config.yaml
num_hidden_layers: 16
hidden_size: 320
num_attention_heads: 5
num_key_value_heads: 1
head_dim: 64
intermediate_size: 640
vocab_size: 32000
hidden_act: "swiglu"
norm: "rmsnorm"
norm_place: "pre"
norm_eps: 1e-05
positions: "rope"
rope_theta: 20300.0
rope_fraction: 1.0
qk_norm: false
attn_scale: 0.125
bias: "none"
tie_word_embeddings: false
parallel_block: false
extras: ["capped logits"]
init: "orth"
init_std_qkv: 0.0355
init_std_o: 0.0355
init_std_up: 0.0355
init_std_down: 0.0251
optimizer: "muon_variant"
learning_rate: 0.00705
lr_mult_down: 2.0
beta1: 0.95
lr_head: 0.0148
max_grad_norm: 1.0
warmup_steps: 200
schedule: "wsd"
decay_fraction: 0.773
decay_shape: "cos"
final_lr_fraction: 0.0
batch_tokens: [32768, 65536, 131072]
max_seq_len: 512
doc_mask: true
train_tokens: 359000000
max_steps: 5298
dataset: "wikipedia_en"
MLP neurons of a small language model. Each row is named by its layer, matrix (gate and up: input weights; down: output weights) and neuron, and shows model dimensions 160-287. Each number is 128 + 32 x the weight over its row's rms, rounded and kept within 0 to 255. Numbers have three digits each. A neuron's up and down rows have the sign that makes its largest values positive.
After each neuron's rows, "fires before" lists the tokens most often just after its 100 highest values on Wikipedia text that the model never trained on.

L5.gate279:094129098099161130138141135138138192122093090216162148119133138173077171101135090174141150113134095142155115101138144143166162103109159107159169134082191245103116131173111148157125134121158140155086174109084161182163153154109159134187110170124159126214113118099131130151104135041149190107096100120130152117141162121132110094152086083219156112176137109126105174102160127141097126103115
L5.up279:153150165124181142123150083104117191092104144123157102134142118068111141181109149153152055093097119104183110137095074156144098144087103148139085158132136121094087149115170113089145122152168146137141107148154148169106128182146096079111165080111151092153100135132102082203167133123055175091162117075102135088103108153153129120160176123148133057145028134157113106137119088104086052112161
L5.down279:098108117111193141144106060164138162167100104187153156103174174192123127110109138115183164171115132146157165096128090103139138134063126120172168114119123180110113112095143125158190158141124106155093083137169167122144184164077102109116130132070096069114098047125127159118104152119128139131113082081110119137054189130096135081178154155165108093109018121138158171077125051145123128140110
fires before: "\n", "---|---|---|---|"

L10.gate607:094137140183087141117110024219155149173102163136096105117162120161125136102104141061142145127130101115158141132087165149130126136119074171165118152168154141125140098071141121183158124105166157164063109097154147106133097168132148154151215178158123130149104147078108168152148116156094130102126172124083105111174156106158090126117091123106137143080086070075112138126100129138154142122103
L10.up607:142087090134148085100124117145135157113109144066141129104143110100117159092120060113119062080181070133175148185115097123103107139114173133146165124184105171144143136099186157097125140124087153124160180163107090096107082151219118164152183169052109123124103116080098118172145125132174107112101142132087041156168161106142110154107104075151160180135122119124118128069199196125132144081136
L10.down607:136130062178149140193148125164098157094115136179161116124170114119122137068098121093117202096185157118139154121150098148163139116170092125105094193154141126175221134077083093110118159139164146138180070132164154118197095191100108081138177203159165197109114194092141156174093115083108103084099117124104142094118207133127149109085143080143170065051116131148101144157089109106130206159146
fires before: " |", " 0", "---|---|---|---|", " of"

L5.gate303:139108141111172135118121145087146140145084160136125171200092136142090155088139094174104147126157158104117192090128121115143079070096120118230133096107106156136111074178134119098138141082157120168140095088136116078102116176086149117099119132126164068131106104161208148112139132160147092121153105120114158136175083111090071142125116104176102133191108114043115052134158098156099125108201
L5.up303:120080131141115132118132129130136121167123136159131121122183145125150168105101114148122141100159099086084214104139111089084132024116113175147122128092085108110125108156055126107138145128138128103143124071058134144121160149076166097068076149185141086124129129187176172112175140145143090099132113140096059140165127168085138107178094071133131056171167099109200108134155045168126167126125
L5.down303:133097155168167135157173134139138075140146108125150117150150153143153150111104081166123146084103110110136178139120133091090131096087174159149099055127138212123138146111140145165096131126179105166183074078123162126113128181099185196104116080104058096104117161141183219116131086140128125134136118157107135118141095136092092147136120159151084155154168097125162157191144141144102165088058
fires before: " |", ",", " votes", " bp"

L7.gate530:121122105169163190105132119186096152166091154138134139091143128043116143083139117101117115129170119176124152129131068142080069089153088095160088143139173224147228158114131178144124126053080123146183114129170147122098185113133151161158168131146094105101180121083144131124195170078128149157142105173141163081080155097108140102151129101125092132143091110125183088107143099188144108088165
L7.up530:075112118072127188106088166104159143079123097073153134107115143175177115156074116121085112102080097146090143151121132064102164130127094160104065126123173141141109100084168112145139124154121124077113144160115075152128087098096099098106112106136140139115113134134086080058082124168135106145179182136134109139147101139116156110231166160163155119160164093137106104175113179101140209173153
L7.down530:116112132109176104099143185085132112139139172163124123127112117052094147121104123076147192107153148097159130212179136175121134127069046149098091087184121121153134114130168152138080131097133126120121118171080173142146098105169137145166168134131124111123133153101173148152128133137137168118190144089111135204177167092161053121088149170179141181057119116136093152107164150113091071143102
fires before: "\n", " ", " |", " 0", " Votes"

L10.gate631:106120114092109132100113129116123101120137118123091141097183132137048128187139093126128121128142159159135127140112106107137144088101093093094131130206097126113123162108145154133167143134121137116152094122117152110081167106168146136094054134139150118119161072103115137115143091145152120142097183096183131126124109182127114133117135134096101128091154133190146085128081114076113117135059
L10.up631:121161112129143156166132120122157098130105076079103130154139155103082132121104194124156098084167077132106203123091104130120136127143124110116128147120104205101115131052132127104156183172154180130109168135075131109072083071123035096152188169085158132087127100111156118086143101146082151153105159134156150134088121176113117122145163212167131100123194110105172120116111135154113170150160
L10.down631:122096115093143192117126149085101120094123087142094109138197096108169084129127071158143123117107157107164089116158105135107088063111086077181166165129088086051138137172162168089145126069120191128151232125115134087174103180168180087133066128126090117154120115130160129156162126195087149109143120117078177164149194079195098116179111172115133135126207182119128141097145131103075138119142
fires before: ",", ".", " he", " and", " to"

L13.gate153:124243161127130091144103079157153150152131082148130104087130084109089136152118093140093148125135110130090156142140134110093160147148143131122127140150142122174118108153108148122121146106189141157029065106165135165126087180151102152148082153146128135117120166115168132142145184149115125135123112113191111126157124150129123129122121138112122122111156131161108135156065052101117134127117
L13.up153:142150218083147133104109189167136116155166133137130130111125094163138124208161132102153143122164172116132166142116156166142084139104154202182097114128158129125117147088153112113102134096082125160098129145107145120117150110140102114145131128122119097169108141085128089190116074180121127177159167105114123140132105103109142158124164194145161183058133094151094127144128124127120101125144
L13.down153:125138119098144112171097069126141075085181136114146138146037064131104120096122115096154101064087154170145122183130136098176145114154175106117127161146158152128153116144103189151125157149103097140090162120157147101169129127108100010123125129127136137084147145160151098088182157115096181121164121198208120134155130190076134130127102146151089134169126120076121110139107174134130159106095
fires before: " ", " A"

L4.gate151:183166081118120173165167125110172156159074135087143148141130181122105126172147101097051101135175101047129103108071120140116086109149135150160115138094064086117048162153150122117181118114157100167147088108221120117149105189195143151130190098114189143093170099165150095101062126208113111122075155158152086130101130074079146171113134155129106129154145131104119145122126100123163158123120
L4.up151:133144135108133108127133090148135100127163140124120145127092138165124139142139128197104110116128185155108087117119128116111101095161109129119138111151110128164158152122154149139128078127148130146086137156095178122162096120100080120164134120096146110076129132151111088184138107098161087056149121106150058169143107134083147118127095106129165131132190137144192170150085086138107123105167
L4.down151:044151113102159091152089216134120082168063095146185140139186123116160129120153140136146114154143147157169151125144129149212113101182081111167150166204120099134092181110118137083091161108129067144131179136172139126151105104146142125182103149106134117162190091197144076086135095110162080072127182125107130200170146080087131123159113180155158146077155107116116153127152120074147118161171
fires before: "==", "===", "-", "The", "In"

L2.gate13:103117084109132091132119107112077170072130131093132126134151139134099164134122128114108142164131099161087130160098102160095103096156114112099112107122160216122110100155135157154076102157116140120087150161094175105115143127097108127137133127132131117124166208080109153127153197093174131127139038097136173055084115175147122133138095124102129113084120107123109114090156155123089098192203
L2.up13:049082155108193076157131189211144194075136146143149160132105083126125129117140123108145120155133150152119126114161119105094095186075119125027157133090167166102108155130116090121122196146146148124123131092145132105111067131103143105108160123125141129197109141134061156162134169131151090107161118089147148168121123212118156157156098139146083188071106044097091083118158123117118093181167
L2.down13:131101146094091131120130149124126147086121145143160108159161054114081176084186183119147090135100185168121147132136129159121149149100128077053156117098136147126101068053115138116127208141102083065124119109105104150142138129087158127162144166172115063197120112163151176127131167183106116172131195095088102185135112156141125125139106087131130147111103105097086097097180124103117094119111
fires before: "\n"

L10.gate151:147140093137119126114114129094079151149153099164155160171178172114193151095152104152123143149090121126164110117146190149147140097087125151124116082151110135091155146098092088124138072133153124192154187100099147118126098099147145114111104151196125101123174084169114144160159103135083131129088100159102147168179106179148121123099092200100133123087072095062134103092095111081143115167129
L10.up151:129126141102092128162136162124140122134178156135138090113130123094175079111144121133150157133125155139138099100185132157095075114122213147134158109086118110166176129134095152132098125154106191128103132096083084154146118120087159146100184114113123072122202113109197098118146155116099184184069136153096136099081138193147209089131157088125078107124148164113172089125143091149100168161099
L10.down151:150133082128094118206144155151156150114196098129112171074098124113170120119093131163116143139163143117159132166124123145049123126134000106155151080142158117141113187081088154178120119104091175139123161173102072091167115121114155116082133090122107068156154081100152180132126159112132084117143132110125091208089183114102108107105129044118123082108135122110121090151125077095104137113130
fires before: " |"

L5.gate36:074170109126162066142129167059100089115124109115120113152108138109132165111117166129142056108087112126178116146167114090130157123070158115109137109129117165137200119153138087165095126152146155082144136115094068037122092135101109083066138199093139110107157162020100138129167130149151168179120090140113114081136100123089097097083120123099118102126114143098162086119104135145114163122134
L5.up36:153126145130134151132138193122145125126144147144124151132105123080112089133101131140099100137084159137072135114121141137144119122071089131142078138092189085149145134144097133116147124102114129082124106092166130118102101118111124113164132085179157144153110111131141095155158121104098142150085110175049204182083169123125147162157149180201073114140136105086161092131143175151138121150146
L5.down36:165087119169140117157114181132127060154142126160139143133095135105092091138139181143120191111088087102114100126097144147105100120141059090129141133138120183183135169126165148135144188137161063151088171092110153145097216106148125131073139103089107137108093099112129130182110136079123127121112108100094149137181140056097132168125146122168101162123124171119148160123136185158084117152142
fires before: " |", "\n", " (", " (#", ",", ";"

L10.gate277:126126102082187173167100137101090134112122129138124104136200145122122132130121126133170103138122166147159184182186159097096117134157049125148112134063092158129142121107144149174115111087098137159122138058126168126172140156130152136073145155140037136151190141093118153114098126170127185172119137141097096139145107125142095107116102083096131134074165120168123129129100138174112135118104
L10.up277:131115147146119158096095146111169136117085159090101180133142129101141148113117132130163098172082112051141099180093150120114086077099158099116174114181178124103066186154109096089128149094129127123126117165193135135128174137099137067205170117060140143147180129143143145159089167096136070118185180142177189140087052174066109087115115090112119113139115165102145096113139126125188164112140
L10.down277:146155117079130095152108141182104105055130161123140074124089124075136161165104160091102187129128105179164112191146120156190141133117211076093110103146138143129131095127139123147172178156080096115102177175128121166156162147108129244154131108120071130116216120168169099174152163090176100077101141077163133145083200124091197109105134133180113125163073112125157136175115160134157123171141
fires before: " |", "\n", "==", " and", "==="

L10.gate484:121124081123160154132129107059137126137098118138068181077089127139074115087092074112070155137146159152119034129081149100115143124167145155082166167106082114102094158098099144085135137141152129103171073104133130079167136089108109117111218103125157189100096128167082086092076124112166128062136184137162136115129115154097142122102161147093144138174176094183162111163099089111179184114143
L10.up484:130079107119156173127125109106167159157123103117158172094113086133124121126110099138062116151121111121087103103186096135102122125114120109121156088078143167098079091102148148135104126120119171137131070101050145166143144118173055100123155152117167094131190129110144090090206152081147150164139094119130196093144143136051113143103127141196112138130175182168133123160126132121096121109163
L10.down484:134137142096161095152118128114171074110072139078132085067116160057147131096099118108143160193054138125127085158104138121135143157167206115142090119106176158186124121126108124128163112139149091135155084130101138074171152088047144019149112134132163112119144110129086124123103102153125107133103102168165073083143127098134112139115070108193154157174169148069109183157183111155177165156148
fires before: "===", "==", "On", "He", "In", "The"

L7.gate69:161117129117112098156121118118181103127149165186100127085122122129104133067128066129135158161145091077163070138178090124089183107108135116097173100172118148124118139137055139140129120134093131152122114147157091128153135157124161102118090096113112124124166127158113117085189135101088155169161093106103085145147149156115147108093122155153123191137092181056174118066088078131062127139116
L7.up69:163122080152099091115079093111169110101148107141096111071122062106139121141138114141125082134092163112153063147078136106104066106093094142143110139128147237100105127089096163096097140152113110090138096119130120087159160064131153100072151098179119118081122060129107133047148125111126122109125176159107134145154115144168157092093165156097130165198096115065188144135084127142123102113098
L7.down69:167086155113140109152125087120159094207138135116147076124162146101086130053110119141153137137119099071168131146193092120136136192104254164096105111093125189173084137166134116115090102133100146119179090129130164097083140085171137154119084070110128106145177121094101127158168140099085087146128124125162130126140156158074061121070057117086157148079131114123123127105062159156084136142103
fires before: " in", " as", " on", ".", " by", " to"

L6.gate324:125129121146115075161075119118172080157148123108105117158120140190143118094136133159088075151138135104183139144149154184080105118181143158138127147055147096151105122079126079147173099138092097138170106101074067124137160123144068090096145114089108123159138121143118136111099130163072157114171150136128100099141142117191173127144167087161145164127133087119127089105194133154183130104117
L6.up324:176161118064101026135132082149157122154106088092163156150110163157126130092134139154134135150134099111204137130096125129102131100148117141136074093068123104117192166110080146102167143086121199122139103098179115154124115126165062114083114127165114085146152114116156148083137159175078138131134141206130060169134117130110137156132135111129125157096074113116106108075159136182149163149165
L6.down324:130111149074120138080131108119156106139130102093137133158095138148158159109121185170098090174225135100218157119142110190055130149095234105202107199169168143154132141105113125153161140090117141127183049162126172144146136108158068206120086134158128176170087076115130130124109156183093153128190146123149073102061068140107128155129169094145094182115154104130108124107149142134191104147118
fires before: "\n", "-", "|"

L13.gate621:111180134144123148105141119154057085176168152178126119060106121137114173123182160169138139068163075125090086129169124085150144123123128150142146166200154128168126072113163116104149138129096154107108120180137129111112106148086181083089078129133132148170093146128150142099159114141106131146156142148112103104117094137123186191112137137133073113110091142132177138105100107096131194142138
L13.up621:103160120094112103198142079139147121178123133115158151171172137101089170125100124142099143133174125120095104147167139171151104182078179194128166078126088151148221149176074123075153156132092124105182101122111138165124136114106163073098106102074129040074170137153172126171129119107179148203100164115126123105150112132109140122147163090110117060080131124098140099166120117173073171122072
L13.down621:152120113114105105110120181156156168141113131133175125176147155100126196151114160207112113092148146194121109129073135065143101126117236140080120086121100098136084070145154180124097168063138082118125133093137161127156168111118113143177151117092090141115097135206132122145072104067122119114172105162134092154112180150100129137114181197122116122098156095134112081044104071125108115085114
fires before: "\n", " "

L11.gate184:110167163098098072200079087176159138140151126183093154149113140105047095166110113167074119131193077115172115150114143111089152099129116118141161134091155109114166161167161130125142092112090195073133130152146168174125137118117115120115143092064157075088122167071110115128149085165156151120141180142085171134104135174085134163160071111131147075130191098155167095124106136144109109171103
L11.up184:116105120119137150196166119156142103105084150104110181152167140186062158112109119158148149164145129144206128138126144096174081053154117123127126144080145113125105141120100124214164142152126113078120177081102120142145090059126108081151125176105144149125138144180086201123196162143047141082125158124084144101106154111096174094164196135115098135117115138120065119087122204137125129071153
L11.down184:125130043094120083124130110108088116149122143089124136121141198149093148147125113149135134141169078052156123157131177148119119069104147135147163137136139083112128135113146140118114132107132163128147007140140162103140176101129127192114117090125163047147095102151127022131149142189124090134131127151159149129134158169168114135099153130116093041099156149095131109093134087114163150146165
fires before: " to", " the", ",", " a"

L2.gate279:127146085091100090101161093175184162127154188089149152169125155138148079170144140113159095150096130146079123168087176103176158150128114185077155150182165152130132123137096088151136128103095150191067095121091168114148085117200063047135090104150129096108122113111163096172182112233149164119181042176099098119126114142135126117084155158139183133138105127145121148128148116111185141099080
L2.up279:107191107093132096085136105155092123131123151091164168162106115117154117187124156073164094149136097158042083146101126087188132133157106186138158151145192148131149156123153088121118069143101150185118125176060191142133081116210057094084088144139135106085122107141160097152160150164152146142216089189143084073130121158150106107139129135139156081130090098148155137099127178163162131082111
L2.down279:112127075111157104152191145184100140096175153133201134151082128145202042117128151081143077155094160149030124122108110122140096114168162124060198100143131112158106119135099096115085114127044160156163076175118174091124160159133118083116115116181092136109148120179149097198160098154120076123175083132129138086190137143148134131049119151096117110126079122089105101124205116079197128118084
fires before: " of", " |"

L11.gate607:083138139111160139137097110157125117126088137197182108164124144097080108148150125166165112152059125130165070123119117088130117146141084122118115168104098096110152123095122083159178127103077166126120161161172103153151149117094174102084121129127109100122094112093155130091091147128127152074129156128103086110150107198095105047127115088135125133139181071176138077107143156114095106139115
L11.up607:098114068142085071166115101115162069117118150112153158138117174115144138115114165128113105122187093160172151122062156097177103074113168147163180167111127070092104159153173197165079135129198144143149145110132117139133208174118125126100132087089159125124125066078091154171132091122128165110140168167113085132068118112184077157087099086122080218105153129162162129133117169143132137084163
L11.down607:103089123142125079123134087121104121151136118101153148178099132126124074081130142139085156139119065089153176092137160118148115131159050217156072086153102121156133132140156173147107153135143124082122198156127110191161080154079142181101199116157180139121159145130111163145100102168126117180125158135082125125120132134129168139152128062146133166105171169120157137124144179104155092129111
fires before: " to", " the"

L8.gate202:130162140150105087119060157161165119121120197140153079131095085125138088166137101111116053123159145145121132148166133068121085136134090107148144097120114077162115131168179147191107088107122112140189139152068093111086124105130151092144169116082107113117114163115124199150103143131146080092066145125128074090073122093096099098111094151104134096135116125111091124119136102092045132103154
L8.up202:150164170151083101146077156096044176152148046111091158153139160149175146098136151108105173159131095153133131164151135210120106127128116128147117118157101114126158158114153142115097119156156114162067094121110172137130131102178138139114117078066126145161088108143150133138165165085117135128113137184145099156179100192153169158111153121154138154113171140142171106173132127170102116104184
L8.down202:148102160071110151157135135147066133142107127155132125108141126101126159106155173133159147148118122127154089119166159156181123180129229136102122076115174108122189114109082121114135110085113153129168061078151152099117085181175171146113133111132190159138075096137132130157119132101158155171191129126153138105087116125159137116096131129090128137079142109169145094141138155180172119133062
fires before: "\n", " ", " 36", " |"

L7.gate494:140090082097123175148097144188151127138107188141132067133186106098136091063134133148105084112112115133174137167119208173124155064080170130088137160182131132081102080117073160116168140116132113129154114074094069094192131094132089151100113138166168136138125125046161133141164130108106131142170117101128128127153111151084140113163081179150107116127142141081134154110084140120168182128164
L7.up494:151096088101150078184074165078130154115112137137140120176098175114139100142138132126148064128113095153149124099165079150165095137159141107146170176083112133062178184141091167112083147115138178112174141135160133069146106078150105167145122135130086128116149121146111137134140095210191123109121065119131158168153107134097084059150121058107139090067113140148042187082157093112075100166117
L7.down494:106153207096109078173163083101091080127120123161096133118157142081092166122120179164181106149172192150099096107150161152134081119133135151158142060147131150140199127179090131129092159145124092091160169150100077087139093113115111125099101142120141135122139163127195095149131177089121078049137126122169185135089128091102134092154197100076159160113167125138128128147149114143080075113096
fires before: "s", ",", "\n"

L2.gate79:125103164071129105160084138152218126193143147143148132133196160098082111075101062127076134102137122084123186096076076112145150108099133121148161082121150135126172120113062153117159153112174071157132169145140110080087148084112149114095071080154138135168091138089137109152143115111163117119096135076114121146111119115035124096143119123088068120089098145106140107147117101163092143147177
L2.up79:129117122090164102158107062141204136151116101124091110215176126116126116090114075136163135051080129110082134066043113087104163121175098178162141114114164144098152143110202106140143117150140143141135164114147169082066196154131108165071110108136164156144127162118128186100122129171150170174128099128178107155120143170065119136094133129115113157105188144089123092121152146160079096099133
L2.down79:129158080110156092199099115091172152127133107087093142142153199149133143147132149120116174094142150126126110089117119108168104105164190123128147092080139170130178124163114131128133120164147149106115076112151111048100162130153200194145129106107085147114103112083182119139131105107127125113153121145141153131110108097110079090126126149094164192111120100137163121182126161154176214087066
fires before: " |", ",", "."

L5.gate408:085136151073119146141118103197088116147172087142108067101087135069070178143095151166124053110149119087087067117157130119112121117119117154103090120121130143098123174183175125161156131129086186120137095135180138110139100101131062210119133117125178134159104129154091077124131146169138133119147081196090095136084105097194127159132076131113089153202148077156044160159120132138144084120134
L5.up408:114107107101134143140119110131107116107105150127131133110186112108100100079134145088151083109103124197150203086163092125125100067062164136087090164022154158134108202112133095102131163166115196198087133090122105110092096116129151100109151172151123144130114127177178130115109099166106076071097104166100100089100132134112143102158125119113113105119143046117087091156097179163078125145028
L5.down408:185119117112092082103162161102194075135098130097120107116146103124133129063143090148152072099141115167171144094168078067134137116118154144159085179119160112107076094097161150118193129096108135158099041160115162158081111130130117191159157178118135137145132142188143145148073148176157130150165118163187101073106114102108104119123146082099052117161115133129134060095104078156040130153102
fires before: "|", "\n", " Young", " The", " "

L11.gate0:105107135139115116073142116139129167217114104086149134104141125093116177140139142084189122131079117153073141087157129114082077112128172147117089110121096171099134102125098096136109121154114116091108193093099138119139183079152148086183101116148161064199119103146131102126124153177155144100109098111105114144136108176124117185138174164154158167131137145168117171071208038123130150171116
L11.up0:101106131155098130141079164102079078153134131122115123110123127116143150083082141100175133101114152158157105097165112167103122161121120082192140133152125141162101116142076127183135140122111158063145185129120192131169148098119105119113073122142147123142133171126178080167141077085154150144119073113122120131079121082111117113079137082134086130162110138162106078130122083113118125121096
L11.down0:126157129141068088176114138139108109126169138155096098133093132131197101119042135071150102144169141165131163156095097125074137029084080083158122126111145138140105103147108137171112151175109098154157202146173144128151194165128117148093130121125135165051132104106158106176121049107154136124131104138109091117173091139129119122088199113095104097138093095126080138099095141121128107102134
fires before: " |", ".", ":"

L13.gate552:135142110164111085115094121193127141137148079119140141110146087122169080155132119143113130101141140154160142096126153096101119091167080144051157070131197127073156084125143077191083067149141180162102111117147126101110134072143128056132139135201121110164091093180193148130168123137138093123085185169130153067129016156119160138164087078160133133084164141098101133059121109129114167131159
L13.up552:174124155118125132169100078143084150146114134128121127147125104120118131083139135149075110126080141130082146154161116185128115137158144113121171124133150158133100128140176136118143125150104150093090135155154189139131099197172124161085105135143083100085133114079174130108106110159150197144158147112085155118137139066090106126167180210175176160116163153122177097176102152136136078142166
L13.down552:084077163087063116147147095108147090100156174130112125143094119166109075086102124155116088141140127108119125150129117143182179107186208101141107118159111116137169142093169108069161178163166069103107107080088106143122187185094146104159075135116110112131111163150101054096128087149109187154119106110100128060162132103088105118129174150122064162090148107177032136101051110159110116135147
fires before: " ", " Korea", " 116"

L4.gate164:124083128124093154118184111145108156098150171168122071107143134170107037176071094088159097162108131180141138092116116096181177159121105111143140130101135157112156109100141136185099157120088109154125136122116186106157140181072134172118220160143091131117141132105127116075127165156199127150128085148151167157190146088137105125111144103147132075141139117141140051137107090168080074170134
L4.up164:172118146135154118104132148093160097108138109166100086126132162100124176172112161143179150166089174123131112108106169129214167139116089128127132191125142175090177130136133093153115152113127120112108153142129105144149103157094099166110144098124123131146151094151080043079158156156139113102134125139156113101096169175133155122163172095179055162146141151140186106110131144135133160143192
L4.down164:091084107158186146079148138118166098113141207107103129116121161153101126155097106133148105161137208183165096124137145126143103167174193142117134143117115121098197145124065154199097049119100135140074148113140180092164112080080118219152178119101050128151174105114118050083120127187145153146103067138153144149156142140168122139084132138171084113160132125151136128138075114151118095159158
fires before: ";", " |", "\n"

L7.gate279:136162190144113124132116126118165130113127096099086165174110099193124094122074134148127122124169098150155142075169162144092120110128096136124123078157178160097092095118176152150066104131139136167147181133068121146109112143154176135140141162099104129106162082080137097073167119168160146111116122194094121207111144115108154164098125083102133136131072123111078147113120144118098168143097
L7.up279:150092164150101128121146107174168153176145144131149164103127067131147099145106155111044166183124106115127094126153131143175116109166101163155103144106077122137179187118153143164126120165099156126108146191109183107170174113139225150122143129156105150147094179140155141192168148145124160094098138139074069171136145131103141172102103163114121155157170172143148111183142083139183123117056
L7.down279:127139060066101130177141184102174162181097106089176109136108160060149129145081128106103140096104111149112160124130145079123150144144109178131160202124072199114106149145107115109192093129105124227187149146128106125117136105147116051085104084176163100116101173084126166124078190164113142108129154124122139134134152141144148103155152093157120133149116114135134116135192086128136138178176
fires before: " |", " season"

L10.gate57:086123150111110166147083044135087137076094151123122084098130146066052119115168097181150115151200066113138160135113170143170150097128111162131159128168129160062123128089087175123137106103155229121103145106139142150119086127160133121116175080086162125149128086086143160103125122131053129102153146140145043071095085163082113138117167081101088146164145114100177082127113112155154116088150
L10.up57:162122174076128108161114114132124139143162132153122116134167113153144145104064122165083086150122058165112190174153114188116143088125193085128135168150081162136099120175135160155161106188123096121099134097099075172178156144074108119145101153124099188110199172098175108186204149097128157118176114086128110104122172139200118147093116137100157155116120125046073129084142183088142157100063
L10.down57:148096097127115129193097088182123068132089089115132125112081136072100127129110111135139199107229104122083135080072144139141106090129089217137110141121137150155103194129119141118096149118110148101163200140140166122097109132116121116107209106138107118162111109142170138135078184121159136109083184107075117111164070117095172161082113065157107105133099085147179108118096153153112166106090
fires before: " to", ",", " until", " the"

L7.gate33:099069146113104097125166127107166173112108085162133079102087176132076099092122087184145109156131119178148115130178167131130145119152180168126136122113115188099094119137147189146147133114065112128061107145100136119098194125073116134142176112155146130122049156127135120109163100181090203159152194112098100121140181162212162096155158166149128134134154127192148129092119075140108123115114
L7.up33:114090113159072149157109090092153125157135152092136095097127121053086145086121141120087082088128151143156117093136147105143146102139130151161150164117131194115085089076156073204127140130052131135142119129089130171097167111112162120095076134103172101160141118113139094068158049081106129120094113079145122060168124116172178145079149118124129188171175115093133069137143132095113135111085
L7.down33:179176155083169166129169176140097109123142128111142089119126086139103146155057099127152081179145132147204138121140095054169152090108123116106118091202143118100126167165130153119162111148159098102112147117141161073167147125143106081111146169075170081171136167092107135091075209148107114127139100092108039142073127075062142119094101163108106093189150085119120090143147154137155061126134
fires before: "|", "\n", "|---|---|"

L2.gate549:138153137159089128091137138131143082130105101176117130150135155116103092087123134143132137107093154103103042118120104120080146105110157103097145118091200112153146139094142171142050087050141149174147121109115109143084141128046127132103148146152101150210054114160100093137111173125125149150137094221134151159148134078132185177075187103092036189134134097126076143153165180126159150147149
L2.up549:162119147113138106106133145117127116117116112151121169134138095051062100157124132150149122132143141085111086101087101097108150076104071101114112100092179089140117115101106171191109097113139131155128121160097122170129139134131167148139127132177141127128088179142110086152119143105104140190107148132123214121110135137128126076088137116122034206138126097145080143153219144124090130154065
L2.down549:138109083101161141188101076138074134107132137107017129150140117154174046125094133109117123150122116171171135100088121136148141154076232112145175162174079131132129101126160117136117106203093078153118055148154155157129153163161187103162076096106116151106143127080124144146149041083170096142138075047102118129106159155137093133135106183132176124093134113109159114100097050129126192105127
fires before: "\n", "."

L13.gate310:193164159106180121176130106091134154132136098132129093180123128127128132095126089182136088160132135136120060138090151159163152089117154095115121185122161131139182120104129071118179040134150132162171149106097116123173209109124119114077102120147171109156092138150149158121143136113128140161074119116176159112108100157138144118098149141107122114136190140104155118103073105116170160129137
L13.up310:083105133078126166107110115175185144137131136137102174135094142132109124171144144145101114119124161126152112126145127103087115107109112132161094136175145153087166162134159111173152157093107152093152151168147100135162196094058129196128088062132180057156070098096081085122108117114110180118128119189108115113191102159160174114143077151142131117161098110146070102194085181048126149105085
L13.down310:163157114127150092165178091112133147110175115123069132106157114137160161134188137103127139123163147115103170173152139155112206093142094130177145093106085088102117155176114115137140134113147159116187230139171092146110126165146165146127138147100163103143112111061126090130152115167106127188159106144138133124158081161119191096140134099139142081120155186129074084118088141144119125155107
fires before: " |", " in", "th"

L2.gate84:126093114116136129118136130087125132111104132146119142137112115116164114127148132102115067115156133176044059152074144150166116079150124100128112097060118112182106093124154142152169158084167083169145145124168143081073117102113134145139106152100182123068115114079112134182144111144153102084133085123146111107111105168106181132085186139186182136108120143090124070127122029124105134115099
L2.up84:146125088057166104130154128105136141093087186144153168114145092168123119169191166184132106127140104153084179120096154143174130150158087136093148142124115115176120130133135086142148126162137095189145090109113180136091128122153169135137064134148144074098154139087109128192165147156123097101148058162117124082126165131119145181105198104157197132116155134080156082091145051137129129173088
L2.down84:150118047100121111134090098107109135122071112120160123124146131101155114084101117164103094116126134127117123099103130176162156139140171138112170135134150122100146140134154174165111076156107132151115063166141159096151110152139119101173081136120115088177144113140100082149165051070172110139043168142137115036115134111135101120140174118056159161114093174133090151106080092160164138120140
fires before: "==", "The", "In", ",", "==="

L11.gate507:122140099120119147073129163139146162132105126165160126132110172054143144123097093116145131149152124189097112096136075119124106146062115191121094158101140156108113082126129158124117092088174156171099223140103113116128156137148157186106135167070145165047122072127091104074139058112085090166063147115157109149123133081132111116202105154077152127107167135208181118072132180088147142165110
L11.up507:172105116081183166183148089093080102132166166125103109138145137109092118077154091124130163121127105108117125114154122164128102121180224131057177087120101179172064136111085100149115105132130100127141219156169130107076125155103155136104118111138133131081142123127141175118145102000124095123082120120082143103120190139122159059155111130168127130181100130093144162066165133123105154159193
L11.down507:111133115152086140167184116113148061131168099078199124186139152121131128131056109108057122127070126166128124139081143104113193171135074131172155100136145111117125235139163176160134160104128157125125105112139131116144094102112144147152136121080153102158145160150131142155118171156113143163025110126144062164101180175148079088171105152077108160147121162171131159112142144101122100136141
fires before: " |", " September", ".", " October", " February", " January"